Part of a small language model's weights.
Size: 19 layers, width 576, MLP 1536 GeGLU, vocabulary 15364, 76.2M parameters.
Training: a variant of Adam for these matrices, 609M tokens, 4450 steps.
MLP neurons of a small language model. Each row is named by its layer, matrix (gate and up: input weights) and neuron, and shows model dimensions 496-559. Each number is 128 + 24 x the weight over its row's rms, rounded and kept within 0 to 255. A neuron's up and down rows have the sign that makes its largest values positive.
After each neuron's rows, "fires in" lists the words (lower case) most often at its 100 highest values on Wikipedia text that the model never trained on.

L12.gate1267 [186 126 121 151 167 147 107 113 106 136 109 104 153  88 103 119 113 118 120 119 140 133 135 168 111 126 124 169 130 131 126 117 121 129 135 137 140 105 137 166 140 123  93 158 103 147 135 141 122 131 104 152 135 134 134  85 102 119 146 140 132 125 112 105]
L12.up1267 [147 118 120 161 114 141 153 140 126 110  59  99 118 118 130 148 138 136 125 154 150  60 175 169 122  94 122 133 171 166 113 129 131 152 143 113 111 102 116 112 108 124  91 125 119 180 131 161 114  89 113 152 102 114  86 135 103 134 164 111 163 125 170 147]
fires in: "other", "most", "many", "two", "various", "several"

L12.gate17 [ 88 114 146 121 121 132  99  99 146 143 157 136  84 145  89 138  84 140 124 113 115 135 170 142  82 113 122  84  98 122 173 173 109 133 117 121 143  98 128 130 149 149  95 117 125 105 120 101 144 119 102  95 126 111 176 130 120 132 113 108 168 118 149 129]
L12.up17 [141 115 138 150 106 151 108 140 127 131 146 119 117 112  96 126 118 111 157 158 149 155 121 150 106  86 163 133 117 163 135  74 113 105 133 128 131 150 126 116 103 123 137 106 102 120 118 142 158  93 132 113 102 133 153 167 125 115 103 132 154 170 118 164]
fires in: "which", "that", "as", "federation"

L16.gate9 [143  89  84 126 111 146 126 100 165 133  91 118 164 135 114 116 131 120 156 135 147 115 114 124 149  95 134 127 155 146 108 114 105 143 105 161 116 130 128  96  91 138 182 152 151 113 191 142 135  90 120 143 102  84 117 160 144 137 110 124 136 115 114 151]
L16.up9 [156 132 100 129 166 128 135 146 124 129 150 151 169 122 107 143 146 113  56 135  98 132 135 122 118 146  95 134 129 115 126 138 126 144 127 143 121 126  62 136 119 103 164 121 139 127 135 122 133 139 133  95 102 138 125  85 132 104 140  99 149 142 147 114]
fires in: "a", "usa", "via", "gbr"

L16.gate211 [169 148  97 118 122 136 112 128 119 142 136 139 153  89 101 187 153 117  93  99 163 127  99 125 119 116  88 129 123 157  64 141 184 106 129 139 109 131 130 152 125  91 142  97 128 120 164 123 116 161 164  85 150 205  93  78 164 124 154 128 136 137 124 128]
L16.up211 [129 133 114 107 147 168 105 117 105 123 136  65 108 135 133 140 131 147  99  94  95 156 130 104 116 100 112  95 175 110 135 125  90 133  89 158 115 183 123  97 176 153 111 142 106 146 156 112 146 136 112 125 101 116 112 109 133 121 127 132 156 128 102 173]
fires in: "in", "to", "from"

L9.gate491 [157 175 120 122 117 169 160 142 126  69 104 142 130 114 102 117 120 119 119 102  94 146 140 160 135 137  93 108 115 140 100 117 103 102 126 162 146 157 114 112 123 142  97  98  87 112  74 127 170 141 148 171  52 163 120 134 141 157 122 135  94 111 130 147]
L9.up491 [ 97  96 127 132 121 129 118 120 158 156 112 108 131 142 139 121 128 152 124 125 126  90 110  97  98 118 100 102 144 113 118 192 141 146 147 136 127 140 166 121 159 127 168 126 159 128 171 156 105 113 117 109 141  87 111 118 171 175 122 142 159 159 105 135]
fires in: "to", "began", "continued", "now"

L12.gate1421 [160 165 124 116 119 148 121 130 107 110 154 115 158 117 153 127 155 106  79  69 106 146 166 155 139 130 109  99 147 159  85 136 114 151 141  84 157 111 147 116 116  94 120 175  89 118 107  94 153 104 129 144 136 117 123 152 139 166 210 140 150 112 121 146]
L12.up1421 [130 122 123 132  91 115 140  87 126 118 178 152 120 100  88 128 157 104 122  96 103  98 151 145 145 133 109 114 122 152 130 125 115 113 138  87 158 125 101 153 182 145 112 121 137 164 124  98 147 112 119 154 166 153 187 120 163 148 160 122 135 100 121 165]
fires in: "and", "s", "or"

L9.gate454 [143 144 153 133 110 145  94 136 150 171 193 123 139 174 130 121  71 138 126 108 107 146 128 110  85 147 136 122 143 140 124 161 107 131  94 151 125 126  95 161 147 124 122 148 132 151 135 160 144 146 141 127 142 133 154 133 130 135 202 135 153 134 129 159]
L9.up454 [122 117 145 108 144 116 152 138 162 106 138 111  93 124 111 122 149 108 116  87 115 110 117  74 141 109 109 166 106 166 165 109 117 120 130 104  92 142 125 148 115 165 120 166 126  88 119 136 172 178 128 137 108 132 139 137 110 119 123 125 105 133 139 110]
fires in: "and"

L16.gate1216 [ 76 163 127 116  80 138 113  93 141 131 131 152 121 149 127 127 125 156 111 129 135 128  96 108 129  98 156 135 173  94 123 146 132 122 163 140 118 167 136 123 117 151 166 152 127 111  57  89 127 124  92  91  94 145 163 105 134 152 133 106 133 111 143 115]
L16.up1216 [ 94 135 102 105 131 152 131 160 106 156 134 158 124 116 115 100 136  99 130 155 140 103 118 137 153 114 138 109 127 139 115 115 114 100 120 114 126 132  97 118 130 112 137 155  91 125 131 195 188 133 140  81 135 138 130 101 114 123 107 107 135 113 107 105]
fires in: "to", "not", "and", "also"

L16.gate690 [133 120 144 137 149 136 144 121 160 110  97 144 140 120 141 123 163  93 100 148 135 125 108 127 118 118 131 133 110 131 113 118 148 154 124 111 128 138 106 127  60 118 131 139 138 122 110 129  96 132 125 133 110 146 110 145 127 119 108 140 161 126 125 106]
L16.up690 [ 81 139 127 124 143 117 141 140 120 105 155 103 138 145 142  96 145 122  85  81 125 142 137 124 136  55 143  90 158 104 139 111 125 152 143 137 117 173 160  83 112  81  67 126 174 159 124  92 172 134 121  94  98 167  89 115 144 156 115 114 115 121 144 117]
fires in: "to", "with", "by"

L16.gate642 [159 174  99 164 157 129 135 124 113 133 135 118 164 165  98 146 146 106  95 140 128 118  98 189 141 117 113 158 140 172 157 130 119 180 113 108 113 138 124 111 158  98 151 150 157 125 130 109 152 145 115 107 136 113 103 113 132 142 126 116 150 176 101 142]
L16.up642 [134 135 152 152 110 165 125 142 125 133  75 102 172  89 157 120 111 109 111 118 110 124 144 111 145  85 121 131 122  76 136 136 104 156 126 128 140 140 126 128 138 134 115 145 112 121 102 138 124 121 112 132 109 147 104  92 125  90 127 138 144 172  95 155]
fires in: "from", "to", "by", "of", "a"

L15.gate927 [121  97 143 114 105 109  90  83  77 141 151 160  99  94 102  93 128 141 116 105 127 115  63 168 106 171 131 132  81 144 111 120 137 101 182 123 109 132 143 123 101 122 149 173 118 128 176 100 132  97 128 142 153 137 148 130 140 159 114 120 113 129  95 124]
L15.up927 [136 136  65 123 124 117 177 111 117 118 134 114 113 132 146 135 157 119 120 126 150 146 115 114 101 122 120 133 114  73  99 137 144 139 156 110 133 160 133  91 137 101 160 166 170 137 177 133  68 108 170 134 125 156 156 111 119 137 138  96  97 160  98 149]
fires in: "as", "called", "named", "like", "include"

L12.gate1206 [104 107 152 137 112 153 135 159 149 128 133 121 166 133 115 121 141 124 192 140 108 129 132 156 107 132 149 104  96 138 119 119 154  86 137 114 141 116 124 128 129 143 152 113 101  93 106  80 139 139 163 153 104 135 137 173 144 149 144 123 147 105 113 146]
L12.up1206 [159 141 121 131 124 123 154 163  93 171 121  90 152 104 119 131 161 143 115 132 137 131 117 121 115 115 117 110  95 129  92 124 165 129 129 113 106 161 149  89 123 118 141 132 158 113 142 140 109 102 122 112 126 121 153 147 120 101 148 125 131 143 113 124]
fires in: "one", "two", "few", "which", "that", "of"

L12.gate455 [179 139  76 105 167 158 147 133 144 119 112 145 101  67 122 115 136 147  90 169  98 121 103 176 131 177 161 136 152  74 125  91 133 117 156 142 173 128 166 157 103  84 147 152 143 132 143 115 144  91 124 127 129 157 123 134 165 149 144 149 106 108  97 152]
L12.up455 [135 103 146 148 100 107 108 142 134 113  83 162 105  85 131 103 128 108 124 110 191 119 144 134 140 122 124 134  83  98 127 138 145 155 102 143 109 108  85  98 132 153 115 137 119 132  90 109 155  95 119 128 115 119 114  88 125  93 172 146 135 121  97 121]
fires in: "he", "she", "well", "0", "2"

L15.gate476 [127 115 118 170 142  68 100  80 120 120 152 147 145 175 111 158 152 149 129 102 124  74  91 128 119 154 122 129 110 158 135 157 137  93 135 181 128 132 178 119 172 128 173 122 130 112 121 160 130 147 124 167 121 149 161 136 131 117 112 131 123  68 126 139]
L15.up476 [146 132 125 117 102 145 124  98 162 127 154 164  92 114  92 122 135 140 103  93 142 129 159 178 145 149 163 133 130 102 152 101 125 166 148 127 108  98 110 126 125 155 140 118 131  94  89 125 141 129 146 130 122 125 141  88 134 153 114 124 142 106 102 137]
fires in: "as", "part"

L9.gate1228 [115 175 165 128 165 113 140 122 127 110  89  94 111 100 123 112 158 153  91 146 148 146 100 131 133 126 101  97 115  56 128 112 100 158 135 114 159 112 108 125 128 138 103 145 110 120 147 127 163  85 137 158 134 124  93 112 162 124 149 176  81 116 128 102]
L9.up1228 [130 125 161 169 114 121 129 134 108 104 130 154 135  90  90 138 168 126 135 111 116 131 121 118 109 113 121 110 182  76 155  85 122 147 101  84 100 120 114 133 143 138 103  91 159 107  96  99  91  98 161 137 110 185 109  98 140 106 123 150 123 130 159 141]
fires in: "in", "of", "on", "with", "from", "for"

L9.gate675 [148 182 121 119 148 143 127  90 145 136 139 171 125 140 142 136 137 122 116  99 138 164 136 151 154 174 163 104 159 125  82 151 138 134 152 189 101 103 109 189 137 124  94 118 175 147  95 115 207 159 115 158 195 133 110 140 114 129 137 157 132 110 112 135]
L9.up675 [121 135 111 103 144 155 148 122 151 125 175 134 128 161 129 135 127 150 163 105 205 172 157 144 108 160 134 111 143 115 118 117 182 131 116 132 122 115 128 138 131 145 124 160 141 124 120 130 170 109 127 114 145 151 172 142 126 130 130 171 133 137 122 139]
fires in: "as", "guerchais"

L12.gate30 [119 151 149 134 154 139 124 108 174 117 106 100 107 107 128  78 144 143 124 148 103 158  60 152 131 131 122 105 135 103 125 116 106 154 115  96 120 132 142 144 146 124 158 139 137 140 120  98 106 105 133 122  83 150 146  91 144 123 122 120 129 124 135 100]
L12.up30 [132 119 101 155 161 125 132 157 110 113 160 116 142 102 109 180 124  87  98 124 121 122 104 103 103 151 104 107 173 148 157 121 152 162  96  97 126 124 135  92 155  95 108 119 108 130 149  80 131 117 110 132 149 165  88  99 144 163 118  83 114 117 132 124]
fires in: "not", "t", "of", "to"

L16.gate1114 [136 111 180 158 137 126 130 117 115 114 117 117 121  98 146 114 118  91 114 123 141 150 126  92 122 137 119 150 164 180 102 147  97 115 143 101 121 104 135  96 142 135 183  85 114 107 126 118 102 174 131 114  96 183  98 111 143 130 112  91  97 127 132  75]
L16.up1114 [132 142 110 112 107 115 159 145  78  99 161 170 126 127 120 164 140 155 111 137  91 125 129 138 160 155 116 127 147 115  97 131 111 155 127 152 129 157 105 111 132  89 110 144 138 117 113 119 126  98 114 116 116 145 135 113 142 150 127 147 148 155  98 133]
fires in: "to", "by", "as", "of", "began"

L15.gate621 [124 175 160 148 138 135 157 152 100 101 152 113  92 113 124  99 147 119 129 164 176 126  97 156  85 126 110 115 107 128 108 152 148 122  76 147 119 107 139 128 139  93 118 152 155 130 115  98 110 108  96 140 163 153 130 107 151 137 146 123 121  96 107 118]
L15.up621 [109 110 101 139 105 156 137 153 133 105 157 162 128 124 132 138 161 134 148 115 175 139 106 135 138 140 119 125 152  86 161 108 139 129 153 121 122 125 107 125  97 149 148 154 158 161  84 121 126 135  84 101  99 165 160 138 107 133 150 112 156 153 145 146]
fires in: "a", "to", "major", "in", "an", "of"

L12.gate1409 [130 170 142 161 172  82 134 151 133 138 146 100 115 188  89 153 134 122 115 137 144 106 155  93 134  83 110 100 170 150 151 149 108 148  94 104  97 125 117 110 155 104 151 113 148 147 158 125 143 119 160 137 126 107  97  61 154 132 146 119 175 118 148 147]
L12.up1409 [114 152 132 134 122  91 114 117 111 128 109 165 108 151 148 140 160 111 139 112 106 162  72 114 192 146 124 134 161  96 168 112 102 151 110  68 118 146 107 139 133 146 120 110  94 141 140 151 152  74  97 101 117 129 126 171 146 135 132 112 122 146 137  85]
fires in: "of", "for", "al"

L16.gate330 [100 131 126 154 128 151 103 130 146 130  77 144 104  84 125 114  74 144 139 105 163 124 114 117 161 173 126 126 157 123 112 141 101 120 164 124 119 119 103 132  89 124 128 119 102 103 123 146 116 115 109  93 143 163 130  93 115 159 163 112  98 118 105  94]
L16.up330 [103 112 124 151 148 138 162 118 130 120 123 131 104 125 130  95 116 124 105 147 147 162 130 119  89 128 107 106 151 162 133 133 127 138 153 114 115 132 126 119 116 123 143 126 129 134 111 129 147 137 151 123  99 119  90 102 127 166 124  99 176 156 117 129]
fires in: "to"